Part of a small language model's weights.
Size: 9 layers, vocabulary 4096.
MLP neurons of a small language model. Each row is named by its layer, matrix (gate and up: input weights; down: output weights) and neuron, and shows model dimensions 32-159. Each number is 500 + 50 x the weight over its row's rms, rounded and kept within 0 to 999. Numbers have three digits each. A neuron's up and down rows have the sign that makes its largest values positive.
After each neuron's rows, "fires on" lists the tokens most often at its 100 highest values on Wikipedia text that the model never trained on.

L5.gate39:569484572484444506511512538419435541546534375477479568478433439479464467523385462525576487478537509588467441508479478522464507379463526439505544387515537554518433479449462430508522496453451452456523464487502479505498458528365549486518403541465472615487484513457488413496522529495571443538532630507547491513465543544445393444493529453471532468438503516607445499482409522482538510538427
L5.up39:540490541499500526551536510511415437386552428506519552445398511500514538478529603461523541539573464497496500534536486470426476438461497491552399482481552403514504561503433513485482509517493496424508508520469523523548547540443414446595496555547597494470572431469452428531360502466536464510459604429488444556474549527609449467524463475489523568425565605401542561424462443424469442504499
L5.down39:429520525486512445534569529442411477480463497506564527414425538433461496520439565580516579506548511553513518467518493449494436540510502447632523459527458493520506578565455419451603441583467527524491395564567438420532501458487497477542544485455458483444506564476484415462463538457543476522474542473624518501427449482560508490427484483476480499403441461443435577495443460573475439543484
fires on: "h", "it", "mo", ".", "iz", "ri"

L3.gate266:411437553489468501495458495542493470480435546502503437501499451539475450557461424557587536500548518481530441546504560482512523496452486467415514502407548524582429527430491558475565543464493498428472571497563464495442501447472558474463456517578417517472487482394478460483480478569537472666486564542405559452475612495448482447449640479516616519515524494545456445478628472482446562520511
L3.up266:485408505506526500513420535479533475459461543449462464474491451496469399510505476493568617478584532497582450527500507547508519512447507446396487479382427497625418470461429583520544548454510504474464600528570488551444500562504572487428464505629488491553509427427559458463496502497568475583505554528459541408515628462489494350442528581525572517527543465473466550473601496441491533513516
L3.down266:521428552486518546521509555514512499522464506470482488501508492490523435478485471454499528536545509498438523529479433496454516503507478505466536458469488522494476512557516560493496556521495452521515470526550510570510444551505533548496468506532490228654494417444495490528502480504580437454471563523509492452494505524538522539483485537544486541487517496525432450511561446510488524495513
fires on: "\n\n", ". ", ", ", "-"

L5.gate111:425508559480470532520561554472643497501511462470488660498399496466550514504555416509582497492445477544420425456498549481406553507487475469494503522473484472448535500579576457477525519406484483576501456591425461495531499418590468551557539510447545499441562487518488483540501619583481493525545433520467551440496521471517544451498438431434426493420464571553446490530530504491532506459501
L5.up111:538445534437504564585484563421456594528460504598473525516484494561496535518605470488518563439495522475554549469493464534502599504394447470619535522438449542429524509549515530488490556580461476541435436575471448485535474431521548485471461553487432469450512471420560460458467478485504559547459471468579524427394465507487491497487465518462482561554520539504527364540545533582464443518478
L5.down111:528613562438557420507455470475447429514443531507417503478406597517363521572501551514524478505472454452579481570491525479582447411428512438512481531472500439460523535520440407505526573462574463419509505532540484511443516500512511604455556452509527567508474505550492423520523438550530518459425534510507442460534489545453527571524461506459541513374467467481510564473523504536493480327460
fires on: "a ", ": ", "am", "an ", "his "

L3.gate269:576437562492531467484561465589579541558545564497510511492396441474477535593506504531536502551499483523529562489444381557473527451447513516547474541462522510554502550512573448458521516543515520462464530514521485557457451514507442481491516535447485527500427489544538505473479532515579453561599456484548551597477453542480559407540601516448493443430466480413472472530458505459422419495479
L3.up269:570469579489485488499473500561517558478438421474456557486462499470534534465474306528483552436589557518544515558565467549523502456533535466520477481518461531487605569480529519521565480552487387529503527530523419428438594588449447520505559512558431570499465522469432495445508548551517437493411528535489525613456518442525432527440481482424536589560461470504504507525457509556590502543578
L3.down269:499477489464460612536516451522568549507518437487573479477570530508476573472468492493481552497524473551450548520467537498476577436446427560592476591600478525593559497470495464471502501455390518435471430497440499497476548604467475472510554545512625428546432549507447423456444497520489461457441501503554479589517467649494423504514521553440560483528433523417523464547477514541534468541488
fires on: "inv", "qu", "st", "exp", "b", "t"

L3.gate25:467431519529471518553464445523492474461430555481519446484462430512495402538538484472583540611529513511464442511418483448530494503486525520360524490388449598538503501473452596569500509447481514518452542432524451589421457506456563485384482545479426504517458370455515554443516511503518425541513565589515523464489564518448504459492576594493551513480553496520545467535637456483549589445522
L3.up25:484380488489498496543449537510485459498508512462552452501500490487503544457502360503538561515523531458499464478416435539456497402531445484341504472391484531556475509512472530569510531548501462452552513575493517493459494491507582607468435565530512491480456455406540471460510392490495389626450469513391554389528515509466447526435534530459529534472596489551531427470565490429491515513546
L3.down25:472461476566500504591487526471507468484456510500510482569488460484515450526530500439489526511455495442472452513492555510515475478496499524471473497477442507544450503521515561577532594443480446503510521552532487526505464528534521493500439517613432393541418424399526462495519556448553516559498577525588499424511463486497466525457553495496526491526495517537454468570520469484459534487523
fires on: "\n\n", ". ", "\n", "\". "

L3.gate80:622490498530480560491500488523494591441551505485436446458584535456613426543489503544477526466517468541485474487491523434579460531470451517488480448440471476431511519455531423526369463461502439469576495504498642456550558492509463436502474489510453514494573498455425483567489521577522448483526476554386308506476517541502551524533531521437494539544399503436426454550483508507458443448522
L3.up80:508484476532528511554526535487547465551426536483554452488441442515510551493459452547357450508461495468583487600466570530582436498557491492450522502569494443491463516405528503466495400496495489443410415439497572604550513540516528544446570490601427495508544530510476521567471548468472438512567531445459543472500489580600510583472485414488487627496474491542577569415536566418568450559460
L3.down80:554515528541489495341470490536457628450556507476470550483521478595536446543461485545464453430486509470415534573470482481414535455524493494509495584491498498505444593481427501475550454451520473439464466476419494631465436474485553473507441495558471520464448520629501625462517490460504527517511583421431645488428475493541452560462573418584487507492441498468533473486557500468575440494479
fires on: "us", "'", "post", "and"

L3.gate262:549477552503456555507509484564500504527583575558516436418489513489449497533440555545528455544493499440421548477528455501491555536448524472528489447530503549431406609605469532527444546559480443518442462478378509422574455500512509449555435559607498516469498417371468451578525479520500521460490523540544578452458504471401534438452516552497434519576465525610473428498480536569488436474515
L3.up262:553530485491504541535470424522461521500514449569560481436587385532455423479536554587491472571602545479481509580479411555506556448457518539476403527580569480452455538524537490510525462505587530398364569534532454485481475472485524525497450455561509484535501468371581482547493322439451481509456482508468519499488507493536578595479529531531475573540448491470491418501558545503477455463540
L3.down262:566414511562463514450545517448508473541473495496543463542522522430408580528488525549404439445557491484498460530374487495449537487518510539525487465487468507562597412409546538460545502480520527483553553499531556583521532521513515491516588609470521510570485541612479513526431520669462530483482497519533534495474395506531542447570530534574511435483493502494494631569454493488512488495556
fires on: "sh", "ip", "rest", "ay"

L3.gate251:426484471518482545454447460550555504501543487587494480558500592488562477509446568516549540567476496558477370509479573481389519544541491609531523436531503507472507537577533567538553395532496550465452487445591462568501427423457470453405600460516428518457386555471496396439523453531479497582523493529518494448489539551443543491561573427474467549462484533468482460550528413524484500529551
L3.up251:474473555484499509515466506449406576433486533511493465477577500558569447405500450523562562483560611463571471491488475537494481584548568485518443513490494541493500502511575471499495479499495337511481553468651476590471432467488453501519505510538561487476451521535547526549481436434468435516477465439445561557497534513516474585555458389505500618521521523481477499559464519446563441580475
L3.down251:527547563464551458593555520476510408530573473472421462516555490441472495551531464472540512371582531560553611477485530515509428544427510583554464493508484534490499481491530425393394479571604500564548592523530551451499526473525427498461571549447516415495518437501455558502431530476447500488492433442474550465484572509473551497455419518465455484554483449502532390518502497516517548454531
fires on: "pre", "Pre", "its ", "appro", "their "

L3.gate283:481478524568487588478599452543580562457465550449504443511499504549452497443534502498447494500520437496472440451539533499531542519441540516473566448487426458482500400457481502536528468464551479507476560473455458497545539515538502448416560609541504524497489584455519522504486494441516541466538612516527516549442473460436648495457574460458552325476568562531458477474465483543449496422526
L3.up283:459522520417505553500514550535498472483504475489509464462469531557443457505583512477521462469514524497554532519502438448535481513394611510468569551510427579553619460473505478568539490466572463560457560485559483540558492518558553444494583535593436503529510536509479506525404558447565426504487482555454479502427420504557486502407453540532496531506519527345532451462406532484454526509449
L3.down283:520530491458566565494507485403489473469553424430473507525573434577447496491541520453425535442502538474602570476430518554524387524479498513581525498559515478447591535512578509492394502464543420584455429477469459511526578502576471472482490455418545528495533459451476530592494567529436539410536519522479471454469470518530500526474457356500521530488346507451570435517482549521539487447422
fires on: "fl", "fr", "graph", "ew "

L3.gate336:443522557518488492452581565571568528484511493474598524464471447383451553507429501509463493515500488479490463457508475542519592547524503563537497487531478595529494521454505435621491503550477558569427532410461424437517548506513404487477549507518447483439481525591506500466461485579425553531523563494437523466578544464444510460529468578426484419543449585428483543506556556446505596383526
L3.up336:532508499457578457565472486457463442493535519498458555501544507411460446570556477427463496553447537571546513507547486548512514499614445523602496417448469601489500461580532368505454441520558495427467541406454513440477566556524508491511565471591460451470516476579518422668532460466443498453404582577381549553448527509501545467531486471387521485590454508457534541445451591489439497479468
L3.down336:536533528494552400508516477497507496466441462553580494487443591426444537555547498524543476458397497549390522561561446500517540455494447484457446410569510471485493451537414434432471512497563430429393505491463530431642436569525541504549489466452458457472526490433504519505492483425440388468425513512552576447404461521617467548524497509509509581493494504516521394429572504484445480558554
fires on: "of ", "the ", "(", "by ", "in "

L3.gate186:544471524447573479557558422381385467432552495527514518493506548477542515560453405515492421474452491511497507526366495554473443545518449417503550497496470502483479454350499490485562501500507530465496560571512456461416442453481526546499430466504459514497579572494491486482497568514480493456467555472501479515518551467440480490592538417562524520535474570612483435544602550356585561532536
L3.up186:448483528412552541510480480468539610499477448500537464520509589560528554515497523483471446401501517491459449477590534537502507522493436455443536457570519490439416397419550575598635521521439434614530465483559527470538500521443467550497502501424557572515522583493473540543531546575485452500499429556440487461529474486484383439495547499528477520478498515484484455406501581461504431526561
L3.down186:520408463550459517516515494476426569479486523464483575533614549478509546511560565427510505449516539491537552442539400488445421457462455390450475416504458545541460520454557451514538515500518549617571352568544545544456518507480469500444491484512397456571482511461513553362504526594550539566497516499542533484519416500469522458528512433536456551479543501515470570568538457551480446360475
fires on: "A", "e", "a", "1"

L3.gate213:421503504527459492501504507611508534468479568447496502532340457474499535546494435579497494504490567459489442485518487479522504546510551510518523495434406365432535514466525653438505372450441459413475518430544505582416465512543530499529540508503558570507466439502482487490427457474576478513418520425473585545514554487579515606430533502474583459468398490535511471563522543540451540463519
L3.up213:604498505479418557467527466535485517429497559513518458455500483420422529501535484514494458482472549436490506580378479598622510524492527474537391433452434443452513589405564492492508506427442462465475559494480455395464472513550445555526515462517500532529469588597489498485548532547484410541473499462654512448485548431437494478496519480497465539418434423525471517500578488509483537444587
L3.down213:528510526539535491538466550428526485506539523517532486525473548519557483456433516498464547463586432496526519519555503448531536557487590504547528473467531432538376538431508454444413456541461453448448498562392458566507516503451502400448474611471534462540495557475530495467574461505388458486540553561516538592473533438443569527516415425526499491504451487462467449553498514508580581441552
fires on: "st", "form", "exp", "n", "er", "and"

L3.gate259:556509540498476454548512543530531463510503549514467499417473412490421526453458505498424520517505509527574452562499483525481515592477493494584453469435478448545501477434494467440516494582417485479501483611413514526536502506487489418544437459480494668692524502561491506476452510464636531511517453431430545452460436497515452511488517481652468477541366537468475499499454537525436562524585
L3.up259:468455450538448521472441518482489535482516461480514490509495507509553511486487535511522508522461520444504519479496457470490462429461511543459483587508496504491513525532529502481515487458495507530496508434517499491562499529510517590460549528492547039518500492477532469494484552381410510446437500443512520552554503520557448481514515458473491459502536451496543501512515523537559470416473
L3.down259:519466542454507469513541549512520512489514524510484491512487444530493519477526467473446517523542520535516502522478481528512541517519517465566471457503529511526490515527488540508500518552481534460526486518509523515482460495493527416534479450506477962727501481511452561498479537502614486560526493498442495416446490502515525538453481530554451571508384513547528483468441496518436534530521
fires on: "success", "chang", "appear", "ak", "ch"

L3.gate68:561488493511456445553429547497538503459574396468434469530564510455440443568501469459491499577490478511484485486483442572472470538512414415510494498552508520510496482443495560513470568545522376463595579577519438528370482411456516557508427518446425471467493419559543549427466522511495492590433574501573469504528504473477521466533548585487619547409424484577468443514550530500528601473471
L3.up68:516505502511446562473419536531458527576602443409486522582549549505384388591503498445417442544402510457522508469585440477442468508424496339525581416582417543531544465498581541505451531509505479471543539551462426556412506480467536543562586446420452491509582480538410507454501536501478456520497576449520452572451505496554512461551556562553412553509500549442461427508495609507424549520458
L3.down68:494494510520442543576519518468489499559522483539523545572524520532585432567520538465484530512459465508463553474456555385441454444433519487554420486434517453588495534484563570342487468548559544562460488444415515561501456478500433519560507482504596397463455495542489433524492425539480523495478516516436488525518461512530421398464403463493486561592493448487514481562522596553543442466446
fires on: "it", "–"

L5.gate164:458507622511461512434508461470577515514456461489462445455512465405546515547414548593609508389545454568425500423454537639478524479452493420443469390426524574513461441455461519560540535472530472503487466413492588574517472500432558493544406487551510518510476534553497435523452556509570535590545640594584440563494463495536447487457471463460458449474448550480439477498515541589493554539599
L5.up164:440589504575452503534472475523505540502425441634503463528478513461548476506498614541560419484524491547656490569540521505438513511496462586509598535526656451473451416538510565417508473528463465501486507410536552563504533368489481549457525492588581518467574546502449523479463454462495594586515495505576559456473469562517456583516539447492497582460445408508527489460508489556489569534479
L5.down164:455495537502495560486452542551583499528512472517426419528468503550547573572496515559569460451535521577477523572511471582561517457455479460467437524497507485539552486494483508480515538456513506607462445533569512440405466487441537491436472512440532501547499548541537431499503489514560557556525499497539548465543501630515540448506389472530528498484379455524478499513542441524511523437431
fires on: "-", "H", ".", ",", "h", "5 "

L5.gate195:519480510529432491534435532564549481585414477516539528438469529391576458425418499492577551573596529518503515449462498534490568463471580461521485559464547489481550441537464515459571500437546410516481422512493484555538507585499557481511522470505541573430518485471442587523432632573488532499486499503470468452438639516407486513488569520471504480471435506493545491543451495561448596454472
L5.up195:440517508439467563515536550465451580427542458393458458521482504505508453540484487483527517532479595466527541506565614468431496463553506476498534531463488486571508488529495495414499590579515503538559555482504638514426449496493500473483549434591592510495467410531501490455396589554514486557376579481438473602459486490434574542532518374463470398532466512505504555407502556460507501533512
L5.down195:426469400458470529529524429486435535500566514504504513506527348403507645432426511479527452576503548528439554422504552555498543481608605490549488469550484472582520506507511554451484525482519519532504438501407528520513492439637493451508542612576523588502485534503519497462476592518479566470499566505546582478473493510477499494585514522422435456522452537468479499532489505633559508621538
fires on: "c", "f", "inste", "serv", "re", "urr"

L3.gate53:517524488511468523545546487571478525479481473444447581432469490575555479402462424615442436423491543525538471481597462514547457513566423434476477548494479557458594462446465498539477450453519540552570505488490475549454463456420533564490417536435534505508541536434485495441543488544561513541424508515482509530489520392467494515545474558433560621559476540557582573559465546495487576530523
L3.up53:520467478567435454418482492487516409543508517639501468432566538511506528505620505544489432467516469488481549498504519508468370586556472410487373513460540414390568511469473523468533506511522488532530592454529566397507546539556534412449486480497531467479521589511534485486520506558459440592450490507460475481525581489513572561483521423474516504548524611517576561464527542383489472421470
L3.down53:546479538515385503442385446496484557522461475602432498544532547516470556507500465550533546416554517506576515505514466481479455478532481491566481455508473527543442517463389546530403553525439451458610459576392497500456447506554506512437441484456472497559500516492563520517477494540441453465517522515557497385530540464534498475505506473553504485554443545548519535497484552486545434414486
fires on: "en", "er", "us"

L3.gate65:544439483449505495500525561502476431464576460595524459565402610440479470510508495459500522571471583486486528520470563539498527506547536556492578443462456540497465536537484541556457496507489466462412540571496500463456447486363529586488465448575394495454497494535519471511417384515518480577420509449543433539425487509567514412518516531478463478406467476590525432538516491446460486472422
L3.up65:639477562472556490547530447529422452402480582551539534560471592633544455522504566490489498502471489514422478531478513490438516486432547437544470459501491554456527412490547579485491527547424530516441436496586451506522461534529528460470471594492516465476480482569479500522464398542501475484537512603625454446481514453541442462474531483522532620467517522552521454529568540499526438578490
L3.down65:468531547521606607487550507492527487534522381606425459557482519497492533525538557482479521597443428569473436518534481525520555486434558354496476507526526491532558423514529468440487534470514484482512453486474449539538473474479528523540429499521481288480453457472460429559501478453525580527452531513422554488514548457505500600547519468483476427571466525603472481537443514489589465483540
fires on: "his ", "her ", "their "

L3.gate255:504506433521497468575548482469453568445449377381473516492495479513543438383509492467533474537481569493519505480602476462544558517480613504479435501500482435447453540554517462457573517536540443496332558548606493589454490458517544546518493518511545544507464404509498536512441448473479477528548545496470524577508442447580498529582499516529569483457527497579455501516468451532509474470564
L3.up255:553504526468478556454457482410487505535496519507576515422444571450618502486493498480455532451583443480581440433503607477519602395483522486435485502508515463552461561559443469554469616474442531443528466504558486530538590495567466492393471465456476506437509556507375583493435550462455499487344548531510523534473500485486512486584516409550490473577515458574426486559487438444546443492515
L3.down255:417459533533471532539530370518508578475475399542531523602534389489509488424539440434550516467467559500478486492452510509443465485472557583508544494467507488551530531558580440480509459523463571431508439495501539436545438583488502515531488454531531518479539488462421541413535486566497559535487454437435484545517429474478445533576495483483488478418454507580537505461446491573566426536566
fires on: "ed ", "ing ", "ated ", "worked ", "led ", "alls "

L5.gate110:438447560497501497540427507579555501538572514486501518561516398522494414551608543518569549508641517538441556468489509451473540496580535526466478539459572507514434462506503616483462518585526363591567504557544514511441414435527423412552604526541538529507523472454444524453490440479537478563458541594502447540573484520569546496564479582513583399539524523566423559499504384510451421506582
L5.up110:527439549379526307480555486454540456579547417508479416461522465397502480579490557521545525520486528506484498479530522525534520518499507479412520566447485498573505540486497469446639479503455455506589453489523519448521553489542540441466435479536568488441511522492444468539622516508465526472540453515530481449501479650592557522523545503490488443528512423602472536473515520409479447489400
L5.down110:471473550416514455555407626505594456505518515539428467561503553391506422462581570513551519497562537533553595429489566472524429482435546504473447477438539519424456561542467395503576537491604454462534490463575437365451508494468563496438502522493507523490479566524474477467440473557463443465472516453540467553533392468493579431560565512398483536583522526474485417448500508499549549549511
fires on: "ro", "ec", "el", "o", "-", "m"

L3.gate142:432446462551442515459468521522494502420464588486535516488573487555551503508506464612444438534437556468497488505377588503500461518417367440482532570539522585573477502482515531518476453419552444564565548521616482472419454392453456398430504562555448522478587568451509590474447466496501557528570517519493485523603588453463470492506548435518491493412511546478508447485548494442536612434496
L3.up142:541562568452479519488539464464530524524518499505443489524544481534481494501418405391540443483440466533516504410488499439560504550564414484434599504468440521551463322421563359510571452480509514523432454376468447505507555507452473516545463456561504427478497507465492518589567574496446542512552425535460465472565431482459502606497483420466571462567461454460423541458491616402522516480472
L3.down142:525499539486522466451457502428498483560555529509498485479508518467481449494504508568470401523520520481510558524365472467482475429469558405505504554534485608494519463471476455495534586541501519460478480520519489520517562517505582523541549529503526462525538517538401508542457618571508614514468530507596440423484494500564493479522541484535519502545560443524505556473489509587577497442500
fires on: "/", "F", "ong ", "ong", "un "

L3.gate350:534443472462462480440499480502607469486497437501550484451512491530635489531465537505449437476572435585467479470482466495492468511529575517443457441485507461534516474497558461552569424459515530520506566523514611568494326481439447417500451456524528480477568563475482537454513424611434452521531491499484496533459559605581492531501487571503478546513517535494568505556453461510561464520460
L3.up350:608517456428495443547429547567508531589537450449401497464522498470508559412415466480600560527460491507510505455433471531528543570438502434497477474516549532588387536523576476531500543452508434557534458507497524519428512493408546434536521534489495488456548548579527557613476467541484421464496530580545434533404439547510464553424437480504495492503515445505513529573488512437519495464475
L3.down350:517545491593482463431506501531453421464407574546532526521512412503519521513527599513478417457592480464517496483423560465499461492503530405390448528578530532495476424494491461474505509484491464567358560482511495518423510519462474519568594578512512448455520508624415525516497458490541485438512520484513531585567516484501396541472453540477517448535445519528449502516409534497512524423462
fires on: "comp", ". ", "leg", "Comp", "Pro"

L5.gate71:516446531452511574513518414579550536510604386582535533522571511540511563522498536479471431605445479471462498579347462593474591538529477491485476495565460531434484471460574481444466516405598531455469535494494445533501555554523592468559472467541486548461518569475559546443543461487540449528573517505528496518502524514465461481552542528448436511548495546436505444459540575462469505437508
L5.up71:514517475426474500594434413511510533457491539514461489547531528507535530534514525520476494530481404543475551552545495504574457492604545388499470588577462452502539498421580509510524523412478509568543473534469437432462494533514538405558597507479422497504461570481520510432464481440533481510569495486542450405591407462532473585520433512467523571422438543607471481533586553479538542562421
L5.down71:485479573496366486598510466502494482491533512483492525464462313479512560492464530454424575489588548506513546403545483484548429484534552428508547582474443515574508493500496508554509469541487484611592503498444517508432455389516532539510566509588515418585462548578562537509592539516552625548486502479576509451580525499524495453606529525535484395446444386573496508467566541578437521521505
fires on: "on", "mis", "ub", "er", "ass", "| "

L3.gate276:510531488522531548532496422509515527568430523522572439464485496422471425416494523532495514416545384541433571509542424489507527485419520494507585466401587483484484584491502495516520443505557453514452495472445495580532395520489490501596455489464479522483560419475563528504404458540466448549494503485456444409530532599498620556500518424484447472504503492479545380623490466470436487505590
L3.up276:460461532506331441467597562540465579520461435515467476513462542439528563494520535446526552476519489572505468420606481425457571487440479547576491544469553447393495524537514539471485513446471468429477475406428559461406418498412509509450522470475512508484455492618436477511483516532527467502478523526461489522528519527494554440552530609504502468457530540506478475556426575459474501484465
L3.down276:581525493473470550489556488489620495605480548474426455480434476473545430453555479531542445537560485514585458506471553490505523533510473543460525527539597437527537595489561486476529533528578507505444579521583514493501460569569472476446520463463549573619435490430498447549530485523493492477576470421454527553479398579509532532529468553511503453444575484486512523536514514527567589418567
fires on: "th", "wh", "which ", ". ", "St "

L3.gate267:460493450435484522481584391489427554477435455398432401563497444506519476448484528526459466525577520464497452482467530571509561493457477497455454554456422433502478476532525453426492491469473412513350503480570495533428436524540477526458501457510503486505394462382502571428525463497589470553452572446420550574402459491532587467525456468474535426467467538450505542573493441489471458589585
L3.up267:473549451572487515545490522415560441497481590488494557504520527487479518420405566476539528506514447569436378553563434509464486538558471431428495530530449482525519422466325447499477429513495542537586622549509499500545493493539555503517456541452538446506535500475449535540550583478634441455474515516499473452527533439520466494565531482483387502455415494557525579427497428537559519502480
L3.down267:415467582507471457540525415518393523391510558495447422451463495600512467488412525488565474535511580550427562444538530429492470476489557501439560539542440549546519470556438488516560433510476516596411522527576424536512467468605482571443522561500496458438499609498519474456549539468519468484457519493476458472515516493535419435468427425451505464541493598528458482534531413512404430509587
fires on: "ed ", "led ", "ow ", "t ", "ought ", "e "

L3.gate45:502367606476385547473551479457518499528529467578478525470490499510523534510431488545457438474532448554495462516500505470397510464507474444521442404474471450469441434500485438606501497532512433453465515583559453525484465489393504492479508495572458526462518480490595438444471434587467510534482515485489502466451452429467548516560577477526421481532494486488487560453518605523514522527680
L3.up45:487489481487562490498565551426432566484451565515527578508506519582512546501502557535401611541569437480554408417529487480485451467474432494474516444443513541484486489454491486492540613531504507460402504585655442544505505524395586541443429566522480513477503488440517510497484326553449586482461539555513584498484482426541629450468501440474339483488527575592476469543513498472483520534569
L3.down45:425575533547525491549485545531481490502555464556462514509477561580570484458486480503497513513551430551467493497538559508566526402491531507531508553527509580463539571440579529494541581533485483536517464468474431545493439516597542446367494530502530354482442502424465488515511457427560512419491384487498434493532400540457446619576539483495474485484471452553511512565454431475468362630450
fires on: "a ", "an ", "A "

L5.gate30:503507599521558566535581472482565475532433552438510484528626471490494549541409464534358441505487537487508444491531455474485544493487413585541527467523485482502490505421476521504574468516431438608466537454625501436575499562527465540440472554459479519518419474459607549479546483514433495484536543551590502516472478439444438502525580418474454533419442428547492459538517460523485467571531
L5.up30:500459455546526458426494487607569482490495523501537435495514522609506482507468465517468530485546520497606537459566462461520483425567537467436505487516507504516477471517493486453499525602566413553437497481483446556534472506594553388487558523537526543498487538461559516609452384464492499480571555498530516486562406426619498527502474338489437484423475520473502523510555451444416490508548
L5.down30:500588521550443548456558565572558447513486552546488422565432503467450484609469519466495506464573449441520511490481515547523505425501457411516559559500627581430476522458479512553466548447491559499559433520448568524496462384571544545539565493563433480534499504506438424405464617448480462473542532455535487574423490488498418474524544529498464443548516421452517516465447526526440521485493
fires on: "first ", "0", "main", "est "

L5.gate213:536513477468440477509548540474533473465508484490538530530528568535529445564597440471506527509510395478478455489506402458428521485496518448585507553504503586489505531510439477509443425416484527538446491402560521610545545466543450538502518628549638551484530478492376557540464515522415455456428513479498497489563491557456446462620555531494472545537397475457510499520438522470542437510455
L5.up213:484466433487474414446476424495452491519457452485598546516497462506504432457554536469547469419423533522541599551447532579512471489557525587521463472475425436489476520563491460534607475421528481540445465400475570548387469411497498479473537443545520495509535458492531547506398486579473500543437454524534440514472589505488441565514551551496442396513416518479503472593540524559551510546464
L5.down213:567485549418360454456488578536537437569495429555562476560463502547499534476472533492433530528502524453457459450557517473444546534408523491543603495442459575424433446524508477496499534529565490488458497513568469396469475539476425467541593557456525489465546567555413419564475477502449487517462593494504506512507422508464469515498391526626505533521487443483502500483460437537452466415555
fires on: "(", "was ", ") ", "He ", "She "

L5.gate365:494502530543627445436533352497465469413427521471535447484571529570481471577441427553397468513481475521432599510525496480512468461420511451435509487506536482542583484470549531453510483518600464536460485464515405670426426568473570512451496518513499508481512479492534464627562371469460538482508475516447519477527497500467583455513519515533522545506504515520457458453570548484480533449551
L5.up365:602502489480501493489554544484535424541456549387437515541530496548390525552497433530392545415407478502528449458471529478491439557549507404523588469503500500445554506371487520460506439541527495417540517428469477525511457545450592468365448456513446508521454469625638495411540461471508529523447430502509510582571460556522475537502504472478516466430460504486512515454511523490402549462460
L5.down365:488461485461514561557554485561522511533551574351496502514510513612504596475483499564536499587550545557569542500494570576526484387462527521572426499498451540559459583534533449496549548478529474502534502495437532616484489476484464509505491456525511568519529551446476467588486443503499603423527488578505522529454423537571530357495486421477520483542435509553471518608472500526551446574518
fires on: "ight", "ow", "some", "it", "t", "ere"

L5.gate321:529420537531523579547491441550602556553535549498500457531536461506441489528477546512466578527539452471502442345506435458466675489535465491432438593442366546455544591512507493545555535468552498530531438506493526541490492499528543463550489479467544480505559470488621512430453571501377508466526511593514406469581512560460452573469591443535542477511493393518546482498559529520452520488528
L5.up321:527540560423566520492547484520553346440537493572399492480610493525461433443457506468525503484520432493486514481433470383543535494594467460431446508446402521516530544509521515551426490470377535550426437470529519546468503537416420485466448500524511502487509404531497454482578469515497444491470543515438473483497570490369442565431487455379565460466525492532501464610554453515604545491498
L5.down321:490404459507461536465475417493530511432462519555527510486513521458527582510523464452471616588410477463520456403440484559582428449531534509553521502510453584405448506560491458495429487469536454613478497454463483425501436492459513535546537452464475493520479508475563573451513457426441503484456471594635466463436440484527456459569560477531464465539460528606481378486593412542491515523478
fires on: "of ", "and ", "in ", "phys", "ed ", ", "

L3.gate122:551480465460505442513534439530520423511465424485472563492570585532491428538527565546517542578514496511493487585462384539488576443602549468516441439512489526477507487473567532606465490434425498524621516420518485552470558483470451479543507534503579535444489285491415494507398597571502465543515451549519463478550588465406464522521548458399532470446464499525499567537427537461496542438562
L3.up122:537421502470510461510460558420499599515553503509468591509427490554490391432644506514521504559499459504559505536534454518484554532481486393559444497592537606489528518507572523483453505443522404587544533511520576460513545534450433480603542510493523516475563463505558497415400553485540503446531527503370444543458489422547442531540460541477465526516529502542523553534417642497502514560524
L3.down122:444373540533510533519495574533370493445588499501578487497552555577518525413596534470535474506432523533623529486436444431533505444571531487440461487526530475504486432428514506534470502508502490564484469610577521545565473540673467570594492516509424414391478563579524512458529475475502518530449479482529547510478538483560464526666539517468565504506435525520523485516434494523419439531477
fires on: "and ", "gradu", "eas", "-", "educ", "associ"

L3.gate54:518411442491477539523491458443426541565425540480629516425523463524603387429394481498534414416494403476414438494463493560527548453556410469491550503449501512436505529521532543504551492505516516499525534469554476559456534530435449487494512506514458541477581490484516520567423511523546520511531435542513431499451495642472449568663522469528495459436528577594532430515565544536502463500557
L3.up54:461487531570457514524513546413522493594549498528504455496427427522414551436454456466483458526527490435610436534424490504510474528526446472522567489430422537530477500440437484494498414430558510471537516503525489466524553527527533511596564521482370482567546450511494483477509532487505548562496574464420488599485579544410497458506396458542512480564470472576526527443503573443408549504484
L3.down54:435549546473424443567505572438503553505551485468476514456446513571642483617448486499522524565508503540585512474622458425504463446544482484496547455511495437482483508530494494559503451525521487566618540490463469480480475508454525458476476524540465569489498492421396563487516547511470448581487557529416500496510492528618523500465491484627466486464429563462395530500393575506480543545454
fires on: "et", "Ty", "u", "ay"